Weights of a small GPT-style language model, trained from scratch on English Wikipedia.
Size: 8 layers, width 576, 9 heads of 64 (1 for keys and values), vocabulary 19667, 60.5M parameters.
Architecture: rotary positions, normalized queries and keys.
Training: 1843M tokens, 7809 steps.
MLP neurons of a small language model. Each row is named by its layer, matrix (gate and up: input weights) and neuron, and shows model dimensions 208-335. Each number is 128 + 32 x the weight over its row's rms, rounded and kept within 0 to 255. Numbers have three digits each. A neuron's up and down rows have the sign that makes its largest values positive.
A block is one neuron, or neurons of one layer that tend to fire together. After each block is what it responds to, as a language model described it from the Wikipedia text at the highest values.

L5.gate373:128081118192056105118124136176166129115151121142085094093123174081067120130095092177130074122104139138095145151118137103173148160091102123120152129115132173201170136086141185123201117111187125155124164081107118123073105166093085143190137127132195184129110080110114171157113156158150108129080129175097079134136114188178113118095107157171133157109124120106157119112141155131098163133151
L5.up373:117155125229111090083137126168125151117132127127125100118158184096145102129158169143155113098180114129175135159146091094156080058097176113134167144141066189188065161122142126119142131147122118133207099109072142121101144163089100105136104081091147126178184086093108127111122146142123090132114130164095111115078162089139187145151105156134183148168153099118133074144136113132139115148113
L5.gate637:138149110090121105172124105109155171066154140076141110123113087141084128091186084143140120174131224131136094163090132146129089116155140108135129059151066103086166121127146114108172117115143107195160126123136164135152124195149172185147155136146146140156139108085129102142167145108127106059082119108179136096108128135077113190145064136176176136086166090082114130180163169117142184087166
L5.up637:103092124168114105115134101152103132173100108142154111110155125151155119114118059115160130162114125191117119089087186133115083121113128140147084132076106160128144118066138149116075087101109149114128116176132132176148119137088161166100121101126143077154157135152159140137123109133129153143088133131117098176139173123155098153123109127098193139226073168116099110163145095080132145105151
L5.gate646:102086115159139124143171088121164202099082097200157053098157078152062066108077159138153161098173161169031078101145128116145152159182199110134056106144142144141120130091124111130166141125170142126150115165117098104103098152130124145139142074166142129110110121085114139147104144071126123080186182151097094130093093100140158144104141133124099185152170164112131138072154089141208068120154
L5.up646:124107107117149152097160125182079156124168124092138112118095086113109130084061150154084114142160128111131101107122122101144184119137120142096115101093178129096147120108145153155133125094121088138120125130126145088136116140139084124141150101120093080149185106145078136123165108115154071112142075134140110151090181128165089177102122130123142191118112116129137122155121146127143160095110
L5.gate653:115074130165177132154118130109168137123145173137108093084096093181172087144118148161134135141115097116064117141122202119157091154160142096145124128177140140116102129066110141181107124105180133119127118140140077159125136138187201097113144095100066084215147170158097114070119177089108132112139105149096150120142119113119165164079138148110086091154155124148169104085113103125125140147209
L5.up653:113088150143135136138124107111153113100112143120119117102094103173113127132128108177133113176122097126111121102126149160126082146172120114132089155150128170113132137096104074167094050151097109155118158141135117091099135077169072119035131122145138078161180107153137040191114148166120147129155160166055130115075211082101165185209146112071130166155137141103107119111163039173149108154135
L5.gate725:086135116120094124092066161107118156138125131164088111133176191091150128065152162088141066162161204147102155129153168091124088156155150106147152111114090090085157110170116075103122162110044115159166162102134155121120149085054151098121111100133086128132092117135089089084161131089194154118170103120121137065155149136091145125127179150143139098175136110105176190201182125148209100130076
L5.up725:094146149129072122141095174143143207087112131100145147076115164114122166115132129112198127181129144112091136143174170122123144095143113163139170133159122106180150142110149175126125101136124207173082117150113135147067149063153096164198142139120138113104153080143183140157114135150091150148107144083117122141119106183124116165102114161120138153140119112145121113142102105151157136151133
L5.gate938:134103121125155160137123083109132140079123143128151115091183130144153107109112161130068135090154147139130099144104091115104105149139203119090121114155169155083160127164143059163118144126127125053195083149153075112083165107139131100116227073140109171141095133145090131101131169147152095111115115137153099137135092111073134149101187139195127142249143141127146169090103110117169128148184
L5.up938:135101110150197129123123064150143101158114114206140119117114147141133130129120139135173094184140072158128117182130134103169124135160193125142081095061186162108100148151132117121130087200145117090133160160113083095109183081115090099136162155118162171162135094102191128125107151157132088092131161126140208082089101108134162145169112096126100170181163176151197123136127099163118156136146
L5.gate970:130074164140161107093158162130185149088127221084080043144100142144145099070135153133095094099093151126122118094093127126173117149192065093134082151116097118112140151080101138167120139146099156114111109179152167143131108103110136149138134047130147129150130150108106100094115165127113136150155115137164216155074102100131165132124145101113144092190057112165097150157122144124090113154120
L5.up970:067088157105161156165135164134105143099149163141144107115144099083144135226094067172110124141102099193219111098129154111109130144150159136115133144093178126152134125134112103114089123155132123156161075084155125134107094163111083090155108199176152089147102151083178163145144084080094145128147183131128127115148133101150155144144102182144127141155115037163149120155161139072126165091125
L5.gate1250:079089163141133112150176049101107201095179094118142110175146134128110116115026107131073105138159119116101117110104142162085043129104095145119118102097088163092138157147225158159096061110071100137147189132106120139095131118075174133141110129124093119105127099111117180103113143110152081099168100150127142174133118083131189121141133107161113053115189115150114129126064087132117162117108
L5.up1250:127099125169143109106140138126135065189199142147083138114110109056110123197081101160086144142133110145124074089113179116144127132098153152140112147155123117105091135116142137096121164141127156101180179080154090127109155148137172106134128095123130162126106136094105143122084133107143079119123085147094160131092106104087063099166109101146098094123105158140176095053085119093206162107095
L5.gate1387:061094141144084132128108124121120119124115187112140142139101155153122109087130153105077069123121121168118090190119112125107080132095167153112139089122152166096134124140137094135090160176095081123134099122115085139123147109141111164130124100132079141144117130088136071168163149137184122134096168139123133139160099112150135132091111122217152171111168105130149129135117138082151142174136
L5.up1387:112124124162179107122136162103149082154118114139133136161180137134121117137132145110115111174058163114121084156101142057150109153130152169177118124164127213137121132149109099173131154118088119113152101129167122085089078132138147168133131160124114108107134146065135157131106119144085136106135081113144084187170089158138158155048103139127086148112075163165159152166158173133098121113188
L5.gate1509:155097126144075102160086156122095116121128157136107047161141062115090136048131088112130113108210181147160162127135131106127128109118153094097161077126112172108156088157093153134150159077098139112160126116076165078127142116143103148187078117144116182151112109155115128112113160148132147086154156110094139122077131108095185090074097157176109141183099070154172116142173125108175106125140
L5.up1509:151140134160144118081086129109157128149097113097146145106110112139087167122166132132145078178048136161117128119053148072086107079130162128145097117074128120118107127102182135112115159130127116123154136113112195090163151075192058180115131114113183217109123142119183095163116163094119142108140144147123166097113177119121105136105081151159117114118123089166148131168157112092171097128133
L5.gate1596:127145104089092111141087149084183137102144124102142127130155139120156078079148106190139109168106131130152107140083137119190141141148117124200171098151181137132172057155103131108105178097144110145120074087131094160096070163144103133190130091165130108103144131147129099156126133111180147103079128117147096089130100137064131214118146145128104167182124110145148090129110115140109088138174
L5.up1596:161176113134081164088095051160105126123101140186123127099142173127101132123154132151150117126118157136115126150118122093124124070085165145145138099139148122127085199150141150116130149083127138161105125088154048115091145169187120088149132136105123193154141141118170104155125185154174104123091071191143116120074128135101133141153106119161118149108204138136110115117140099085137140127170
L5.gate1669:105144063157116117116151137139155143162108136095128174105102115164129139135094123117153132188156064135121093151112096134081084133134113117195110071139122107145091076139145103137148059113132126123137143140161187106129108144145191162091134157108108184170118186134149170055168107093162161177152160175166122132180146109161140145076148152107094169090200196171151164142143133094154171108139
L5.up1669:105152157107163112110104156122146118125153099122095064187166122127115127130156122174106176144103109144159084149151155109097118136144160130118135105182093160139127135117105130123160120104122174117033145124129127099114121131124114117168157127126133155120084122084128049130133105115062127103140132171093087143104070127103109157116089188079138110137064132176111017150071113135131126143086
L5.gate1706:111115203163127088138172122123146096095111201166176167108090164134149091129094128096130139112130136151166100090150122183157096185158124088129134153174114135091090129126148132124091146120105139049124138142191066115112050130131163125085163138176121103100062156120154146167187119178096134164159139084142172089120122071199196143212136133100125163107153136073099120139106124148165118138114
L5.up1706:131158128177126216150112107090111128125094130100133137100160157105095123105192150074164146183161132097096072161084177126116065089129123190112115109104215081140134136146168068101160160170158105084159088133193100163181139097188113130117141140104080115100097150100110149111129137104167123108181150112173154169152096136125113104079148022169160128147134106162114093143145129193101105133114
L5.gate1732:153096129125140091139136186128102180086094170168117082094107139076101088083163126165135077120126095122142126138148081127165072143164106115062197100122142140072145144126117134112065085100171126096088097196102168176139048113118118163119160102126110132156189167138117139088123188094116122072115190147129083116113161079162155139099176065109097119168135135090185136074121095121167105109112
L5.up1732:150160106136139149145184131123070146132169114092135135141201141104108119121127157151174137121138142093117102145147173112118147108170137109146066144089090093134154132156143154092107110143159110078150128105156138169170132166121073113119181164114155172170153166090161110141154108105161152134167110089141101164198158086151176091112135113133199082138153082128046127122111115095083104135142
L5.gate1885:034098150120112100136161133110141149096160126098178107174128054075135119135113108130137115095105122117115169121145123093137098168070089099141149137126108118090103097183173134130153136157079106157135119106149081118092123074122145128124100144119125171110125170134084105093132134134127090043169145187125122132196127168128120134142161127166086115169172109102109039118157128112144120163149
L5.up1885:093076100173131180132108135141133125089124125154117135094093156177141157104119145140149142180084109140140102139134092156087125169137071104104072125113130122106143088138176127098114098127137149114080169160108070075048136152085129153162094136159104090112141139117075151061134147158164176120119156132079180115229155105138183094123157115169169191158174149102192118155102146128098057180146
L5.gate2070:090186123162129149153143131117095161096066232069201157110108146081129106094133164173161092106151128172098100147124127163147139133189116100133134092124155135138136126178090162136111112184146151082120169160193085165107092104181145104028146148112148162120131141139151062151145114121160081159129152123109180107130116100110175118122165116141106112148133123063104056115111088083125130116146
L5.up2070:093086151103070089113126130101079144171106166141129114156130114084127130124127088121194119110134089075049131127095121138157054130120145131091147084134133105140100155125094123109169153140142104132193124141137158130163080059161077132088105159150151139149164107149089059106075118100071088164170171114068090111087089130097108167161115181110098127127097135157127097107119103119112087162127
Description: Clause-opening function words. Words that open a subordinate clause or title phrase, mostly wh-words, that, when and there, e.g. where, which, Home Is Where.

L2.gate501:130091116143122117095148105136091149147122127161101156133131192168104084090122132129159168139079113152011077105139126154086157140040147100184117103094147148167124162159091125117139148115158122108092113171140145122172122188143110143191127102132045158100155158172156150109146110095102151173121156116104145130117136170177157146124150131061123087133082130168135106144097150145126172099086
L2.up501:164089098106180090097198082176107101125112107081099113118076129111114141154160114138069131115121159152093133161172103145120070117120071136094122136111134121152169152109123071137171193080138138136127100151153141151094143129135138131120115145139124102097129160042114065096058102154091150144153125115141122142102115077080096129141154107155140099162132085143133127151101143141127117162167
L2.gate604:126133105149150147088134137135130077104101191113094100126116130092144072062142195133157168162087165125140140169154157120111088151123173109171131157158078088208170143095182120147115101083152132107136130159098138164096114087167117102085192083141114138166138110133119113157066098152091129125112144117133049096130101116107145131147139135096084153140142145115133133155130059083142127072172
L2.up604:070095123115187171135122122173105176076112121168111156120155126147147130153179110113134135121085097138085145189198159148142107088121138149124117127143187110133083163117131122124181163136080181135142154125096142130140139128134137153097132134153075132129126191241110147186218128121119127097088079140141096078105193219103105156172129146139083105060172145109159079136161062149136168128133
L2.gate1095:154064110193099128176131138066183155088082104071099060125084155092092117113132150177142127170125170122177066177104139157140172188076103061109098104105101115129136127143106178114104136150099096131154085152158128155080100141120152113099131151131094167158132168095025080135096074125087129164098136093092092131136160111099125122086185152155100077132208108094160206126124131154128080122111
L2.up1095:097161183112158127111156102156124137100148139132122087146114113087118112111061064085115101160110086108105127103125209155082061134075073163112085133086170184096113154164158164151187071193110162110086079040127189139130106085156078157146129077127119108153122144109161198167143133196146126121153101090133139155055160132074166146133082058103091128116086131162093095127126147137139143126085
L2.gate1134:128063144125121153094068146142101141070117135105156187146194180176141112112083118215159133109108121109115096120102110109099136205143126078132167149188116157203139143205132098161099172106132142097097120124075093161114103143185124190095128094134181099150115109148166145160172163149091097061115094156119107142116139157119187144107144093181113162153137133099147089152112046143153193117111
L2.up1134:090114084152103149111111134141081064089142136065129157095204118129165129148090118138175176078136153164108098111097104103107106130114088072109122233146106132201145129142086139161148069112103142122122133143080115089160162122189083214105137153143160121145144126158133088110111121189179148152099129138097161159078137132074158112140099061141121127103191109166063114055152094099062131134110
Description: Table header separators. Pipe separators between column names in Wikipedia table header rows (Title | Length, Notes |), plus "of" in official titles (Department of Justice), and mid-name pieces of foreign names.

L4.gate363:114155124149145118141145118087126082155102138076181071136172142159156113084034209121132091149167104147172133155085142079120114116104118067162150117114113170138155122132091077115150150121164172181095076185128127101117106086126121147095133108098107103096153159149099161144118117173132134117158145138226169158124106140100123140102118119117097145076112106126145148135109118121162141084123
L4.up363:179119103148118149124121167114141108130107136113101127182145057154142116160127084104120158154116128110167131158151094095135133115179091172166094139150159112090099114148176147085146114115168201148102116124121141169160088095084081105100101118104126148138122142105149116098120156113173127106177167130100115078129090099091069149107106105136245091133151115139098132152199232114171153119199
Description: Table pipes after numbers. Pipe separators that follow a small number in Wikipedia tables, such as a rank, position or medal count ("| 1 | China | 5 |"); weaker on mid-word pieces in prose (Sk, cons, Ham).

L5.gate100:084121129152147130132173112129157140117076114148146150129128156094085094140068152126151138070077163104106079164147148168099098141116171104123122160097137151130135117152203117210088144109158088099127109170074084111086091123159102143175093103146101145128135137149124062127096105163124108077115137107116099170128091095074192189136152154140109149061137136085123116076072050145122148087141
L5.up100:138121102031139088116168058145135089148122121150109152131132167155105239140109119134130114194097109187155082161101163144174190167123147143145078065094170141133175166152100137094128098117135188129118131092127154151143081095163142107150133136108078134147158161089091122140140086080157227133166129092161161096191168150145130134123107113100149183164134108174138158166183121092137133101081
L5.gate349:111133106089135101094098113059098102098139124154114197124201034094135108146122145117139092128106154205071135138144091162113169154152130083174174095122111135134099095155072163079112116165107145135184095171176083171154117122164143168134175188154161124213138144186073150100111148129116099095148088075103200164100135141124058106134078159095090143137134152156180147106134086159116128066155
L5.up349:159176111144095181065094137139149081090101094104082084102123149096152091160145064168146171061053140117103144159159133153121142141163109102130142148128127178177175118093138115154154127189081138158132103082183046205085140114075176117125121111144140083093102152109095080169148113145123154168130141138093170060166139166093123084132104137106146096065125148149132119134153145063164127133107
L5.gate523:085103185106176106125160134162189131130124160078097170124140137086120112125138192150099123130132141120136150091111160176100141191115100089152137151144148124107159142163131122175231094085156112084127140157152136094159120138117133149158147153102117142170165136110162114109158104095105136091121098156152179185133080124099141127144155190117105100088090027166120088113133088099116134113145
L5.up523:101131116119096089090133161157106126094089114083122145173168071095065143133070106155174154164112169133185108093141117088149115149066110119130149058128125121139132131133115125067083121128175119056073127157127125138127142032172047147155140130101102095134095131163107070103152121119175159123158150051120069145169092152121118171193113109157180125146120148136116111128138106150185119117079
L5.gate737:125146138132132071177107119096150127166147087141110067128082093045067085113084090147123101134182133107094044121143197135156076159173110068108115101095109124118163165161160172110132151108110107127135186133093145128123113114071141092134067100148119050115085116129142157169101136109204135129128145130137085146161071106203155172084098118107137113154076141119087071120132128172105146115219
L5.up737:158110128153134171240112199142173138168115094152087099093109144088132144112145122163119115124145137114107114110118134134117114141158146132075097136105134117125122145134156049100122164120077127096134151089126160119151099118110113119169153124159113062128096118157135119180113196082132158147130126133105080197135123176146201132104142116090122183098104118126047135166182074159084067146099
L5.gate862:145106094105153170103122100126150148109141136090121097101089156126092109125100150132106116109088159098090042205046093130075148112121123102096113172127125159132113119104134180177064119077160119131154113218155096171122166135127148108134113156155158043125125128178108123101103135168150122085124122160154107138072160131163137167122196166136083153096143103106164126126154084121144165125139
L5.up862:122126140165092153139152168134176178133164140118111199191093136134096192122086113153111096149106130103148143143109124160098209118119122079092141106161168138099163110100119070120128134138119084170094195106137141137137068129108084144147176184140150116164139177112097146160164156140138175125153124159098176117157139106081096170162126104130084178122141106191143166138206164168070129199068
L5.gate872:112115145143159169105127113178123128104107187118100195098110187120130147132124150161161141172086106114086140186165125082143101104116084101096047118102110070195135180159092173158122118142096161206073146138131085113114160102143182090140147124126109110142132125111126120079155125106154132146081109075185139045157144069120121172102141229150127104117144147143106128146097146086151146184204
L5.up872:107082149104121117087162106137132120154121159181121202166101104146198128201123153105168097149100129085132181157135113111109172137084118145139166150165128149159196134150101159105176098128232121136139130175141113132110106127169129124075140086096077091127078165070098134099110147156087158064065107145066062126096143114131145145092115128158137159132144085082118184122126074111089106121078
L5.gate1137:147081082124111136088113127125129133098175158206083164108131045138134097088133150149135105107131127135132096166135093073103113117095162149139102117125134137125156140127124096102125102106131114146149076124140179110137101070114147124087129121124153119125133199148155125138099094088175129133145113209120144150118136098149058153122119217166069123151189074096095119113164131094179175095131
L5.up1137:155133115096155096117103152180139111087109092098138225110118149120121121110161163118177133090108088110117165115161113102114118128129129112130130112125131116126162094136136137154133109119101171110052117078145159152122133121148180124149128139095153129154094137137176121122138174114149164137098093100098148141092088139093138129125127117167159142118118083089116071105161099072143058178127
L5.gate1145:108148139128126142146118189122085091099081145179123110160140114129117093032106171109110154154240118020154087097118142122088156119043168083157165168124180126167114146121124142113180094113133141112116102114119159136098134155124128201135156184122165144154152087106188084118088102144123119135126168115111129137176161087160118102100188071053116146172120125118086175157146094089129159202131
L5.up1145:146104144155122160154152124139138067153113114048117149109135145159180109147152176159127136093127122127129091165156123125095163140139106145172103155155110129159111118131140093091140132142142142115072043141143099156141136133165023134164164088108109122123036088158122133149123095129178138149056112176110146143117102130079158059131128149097143102072140144129130099124077149082181110109042
L5.gate1533:123162145120134064141124142097183172131071161108139100170160240106125068112163155098094131161122161064121116156119125069064126152120153140152117095083118037099158080109131071075132160174114082122140119123129103122112058075091127183134067109126141125181067115116121093142105155122104138136152117191117093142136109098089166102157095093148165130171127132143099156103142119124106081155156
L5.up1533:134134151139153096098127107113129126126097106087121171170185164139105154123081108126145106126143131168160165088122093127107152100118137106109157131165098165096119137101110130136077142095142193144103132147143075146124142130098093028160106166115103082118145109147174111151138147171155147112106147096150182205156041092149153095116111165101130150131130132148150151063115122122126122094081
L5.gate1829:170115108155050123167135148118102105146076151127109101143155104091134059075093134109134081089139080107051073185107158103102098147126125177161141092137137177134137174106129126111157168109151107111178153099080162153148149130103083094111100126145160128124142103110086096043143206177145101085167145172095103083124146126101106126130171104127149146165134204141148183119122168104124063143175
L5.up1829:103104113152100164140113115165150092167196180126058111116174146144133157086112116135181156107071159150071083144116119117105100123097149220157122158175111097103146167078142167156136140107097143134122114137132137126139167152115125082138149064138116193140115104107094177125157160129112156109082169138130135115078160111153134122112092091055133115123112139086045152195133138128148162141137
L5.gate1911:150160166183148168094160148129175102161150133112133139142115113091144104075100121065096102140151115091170120132125159103161126143154149085167168170179114174159163083032151126129149119120192128150142123126070091179068130146214155129145087105138175102105154133053090111154173127083105145181124109192161106122155081122164136171109085141124119144143151141134134054151117110130115114104187
L5.up1911:155146119118184088103175123121183095109123131188073117151098132089139141132123103122152111146154109110123141125157140131111103159099114104162122077164094167113114152097119145163164086149112147159117146137131127129155153115078152132085065124127103115063120141135121121139075115135193107156145096121148135161141114145138096082163159102089134073128179129157124167125151156053124121159129
L5.gate1950:143119108129043215157100087108115097112053172101190137088121090057101104099081162058127099156127099103111061137115100129098132138091147123125087119086082134152105132145111121134102119086129121104090123152073104075086126179145111149095132126146075121083136119171126039091204131171132066151132091113168138124101140121071088138139102183091110144100175110106088095116117110139117182121124
L5.up1950:217157161155140137113108147125178163143060110162135101135106164116088145107032115090125117150152091149084119152117153145119132125090114122111141069131129164111126090158085115141198127146091106124130111078122018095179114126047126119149122116141142068134175113116176119135172163113100159134157176089148154117151151129124119173142110112101113168090148075158080106122135174120141123118022
L5.gate2240:121104147158157141103215106123072156072132179176115083120095207114141118099119116148140106093121095135101093115178189088108092111131124112094145125106079125127138099102241103113131143111162060129111117113121161117112142108093145100124144157118105149107153170126117113118115164159098109209135165122138137137159132116151117093117127088101144069133106122136105104099134094164160124108104
L5.up2240:139109156138158141155115157154093206141139122146106136144160143111104141115126203120090055114170088151142189170097148135098127159110149094144135178118121122162109122155092127068100164127131088092088096111105074108143128040156096162109164175128155083072144088116137176152115131125107147129119052115171121129067182112182154083140176136111159097114135124160148111124097102139086160154243
L5.gate2243:126095139079137160134145145152137085110139117092099156165125091142124107126139080102139164148147134119128083196106117164111125119116110177131191150157054141116214159172127138089136154137104157137124139114134128146119166155189149089129161104118083091114120130174120137117151166185156121145171158132113132115201155116157158134138108171117120149142151119071146115125122130118161127131128
L5.up2243:152185119150124167121163178159176162101120185108120112121096195137056099101130112100152097148084078089090163180157156140116142135123070092119129105117156145098171133112108123177146108149115151107091138119168173093086091073135115164118136127083183158172076114106103062158079119144123157182083117150096141124084159090158049100069098078142102154149179112153167172120102166094114067165173
L5.gate2287:145167170141145108101123110121135068104132158145129105158185091075049112099111187114083121095131121149086108156075099098162079074154149120145127095152145146115149120089114133120143114120125116155125137099164151138129086126103118146160100088120127137088186190071124117070129109105100118132128131106160054130095171132131109173047207073102097069181182097115090110173092163117178095141084
L5.up2287:111106130158126172160145173131150140132105131217067120175105143135121125053167105124155166109103111100133139095107142111094129150151121099057121067114168102128160188172093161165137137143184124114110159212114133135057113121137088147156089112190118099113143123115085162114142129160168080173093176103156089137132110168144129124142143117141117135059052086155172126105148135101113091144116
L5.gate2291:129125128131111109075101135168144124112147145134157113149122135110103145106136112063143088090131123124145131164095164136097145141090123162124135106039183121134160083120115152108144133149150167159127093120161189157147137177117123139166127154175140164083094159128175098134182098112153153102183117151164153059155089115144177093108118089202163149134125099112156128171092119096167164136079
L5.up2291:134112108143083106069068141185097147139198124164142113151135080062181111165149163157117170098129157175122107094144102152127118102081214148159085128122155084156102140159131067126161160131082152128124037141150103123185075130100132198140150107166127160127108156140073145142166090078091126117189161098164112129141075139108090148142091085105145234108161139148151123106109149090071119137137
Description: Table column separators. The pipe delimiter between cells in a wiki table header row, usually after the second or third header (e.g. "| 1 | 2 |", "| Pld | W |"), weaker on scattered mid-phrase words.

L4.gate595:074097112158154077135113149137143126081157152127109098173138130099156107101129200145168105111148110150084101158091148110182147108170121115131163098165137123109102176121129099119150108103170117156128090150150120155089108061138109142133125017137160113153159128057146131153167144125103153043126123124096065114091110127142079129159116116186147086173108127170151167136122140162146094107110
L4.up595:128091144133111129105146116068116085142162155121168060040094101149110161114130123163153164112143136106131167112108102187112112155179172120102120156130158128123146096169144129105145157180086155145145126085168088119118094172171137075113150084146094187148139144109090127160108147097133191133104183146080143110121165082115180132121122108140166146149149143147148143132127111091098187165117
Description: Clause openers and standings pipes. Relative and subordinating words opening a clause (who, which, when, if), often inside song or episode titles, plus the pipe after Pld or GP in standings tables.

L2.gate132:074105107059155155139154128118112156077138109145150104135167132174090109054116142065168102213144173148170200143127149123145086116148121105130116134167110083136150083166121134128095136205086111147132125168144110094102139155135136176090124161134074096146130121128083162105156088110174113153111158159164108176161102094116204158142145109087120113119255189120182088122137136107161174118150
L2.up132:101148062084124126193178119116113078166150137162129146218163110096119102152172134163154128123081118150179114093139126128154141128141110140091116169107147114139147090169084112175121136143119125086205085197111105098102137110132113156118108149113100121120149079126155083163120151162156094106167100142085127103136156076176150111136163194121095164145152152071155144149127111144161138164139
L2.gate264:107085108142125106152130084140173100129135132183097142149148088169104099051116158095113143101125097104117135097130147107137094127074106163133161098103133090115136105136126092156111185154058127101141114101104103051119166144100171112125104163133073077137171104144148182148153148069113123139131108109154171175161144157161146149127104087120055171140124147143133118089030085168135147136124
L2.up264:142089139175117114147082123090109158085158158107147103118122169134123126087181166147119138168116139134171156115138159050102125137091201120128152095136102115200069139119142093181171148152082119138044173056182133116189111181065072106140166133112101140129117102118161139105075151097137122191134202093053143125164125169150149129153056113158149118164149132102211091162132130114234123166116
L2.gate823:075149161122076096157087089101147178186156132070160125131126087087122104137155066172066155135088156193108130140102130113083101168149126111139133089181174112125160158155098171144107079140097117150106142128121062072151125060126119146093087175100129163160158109106153094066140055135126072128093089146096146139115114114159160143136146146176123072108105117115138121123146132220084143130111
L2.up823:098133055178106116121203158083138131111167175138087070128106152175150118118152123148130056143116112105184107127083172125153115144109163119147133119104118088103200134103153116082089125182154176141131095154136183133141145118151116160129109143092092085150155088053173109130159171250164136113156087150049184130128121108070123119117105078093118190124086173073095169135082166105145122174141
L2.gate1303:076151101159072081101073155129106240107153140057148095177169123114059068086115147121113120171105115153089079113134112094153111090164171094121143192151149128166143080130104169110171142118181150122172097108132033125204118129055164131132106148143093067117129133114170148140145203094162095095095133100066126130151114147111090109117119087188135145071166154107116144102106153132161079143109
L2.up1303:131154141042202153158180159128176162157148159146079072120078159175148112137128071111163107133069110127152136096165114105130082101091148112109095138132195143105113169115146176190160099171129148189075168090172138127154151114132088145111114111130098139124131149101112120164097099058105125117097096174110112134090084151084112154097037141070108116100115150142092093119152131167144115122151
Description: Clause-opening subordinators. Words that open a subordinate or relative clause, such as when, that, where, until, if, what, how, especially at sentence starts; occasionally mid-word fragments.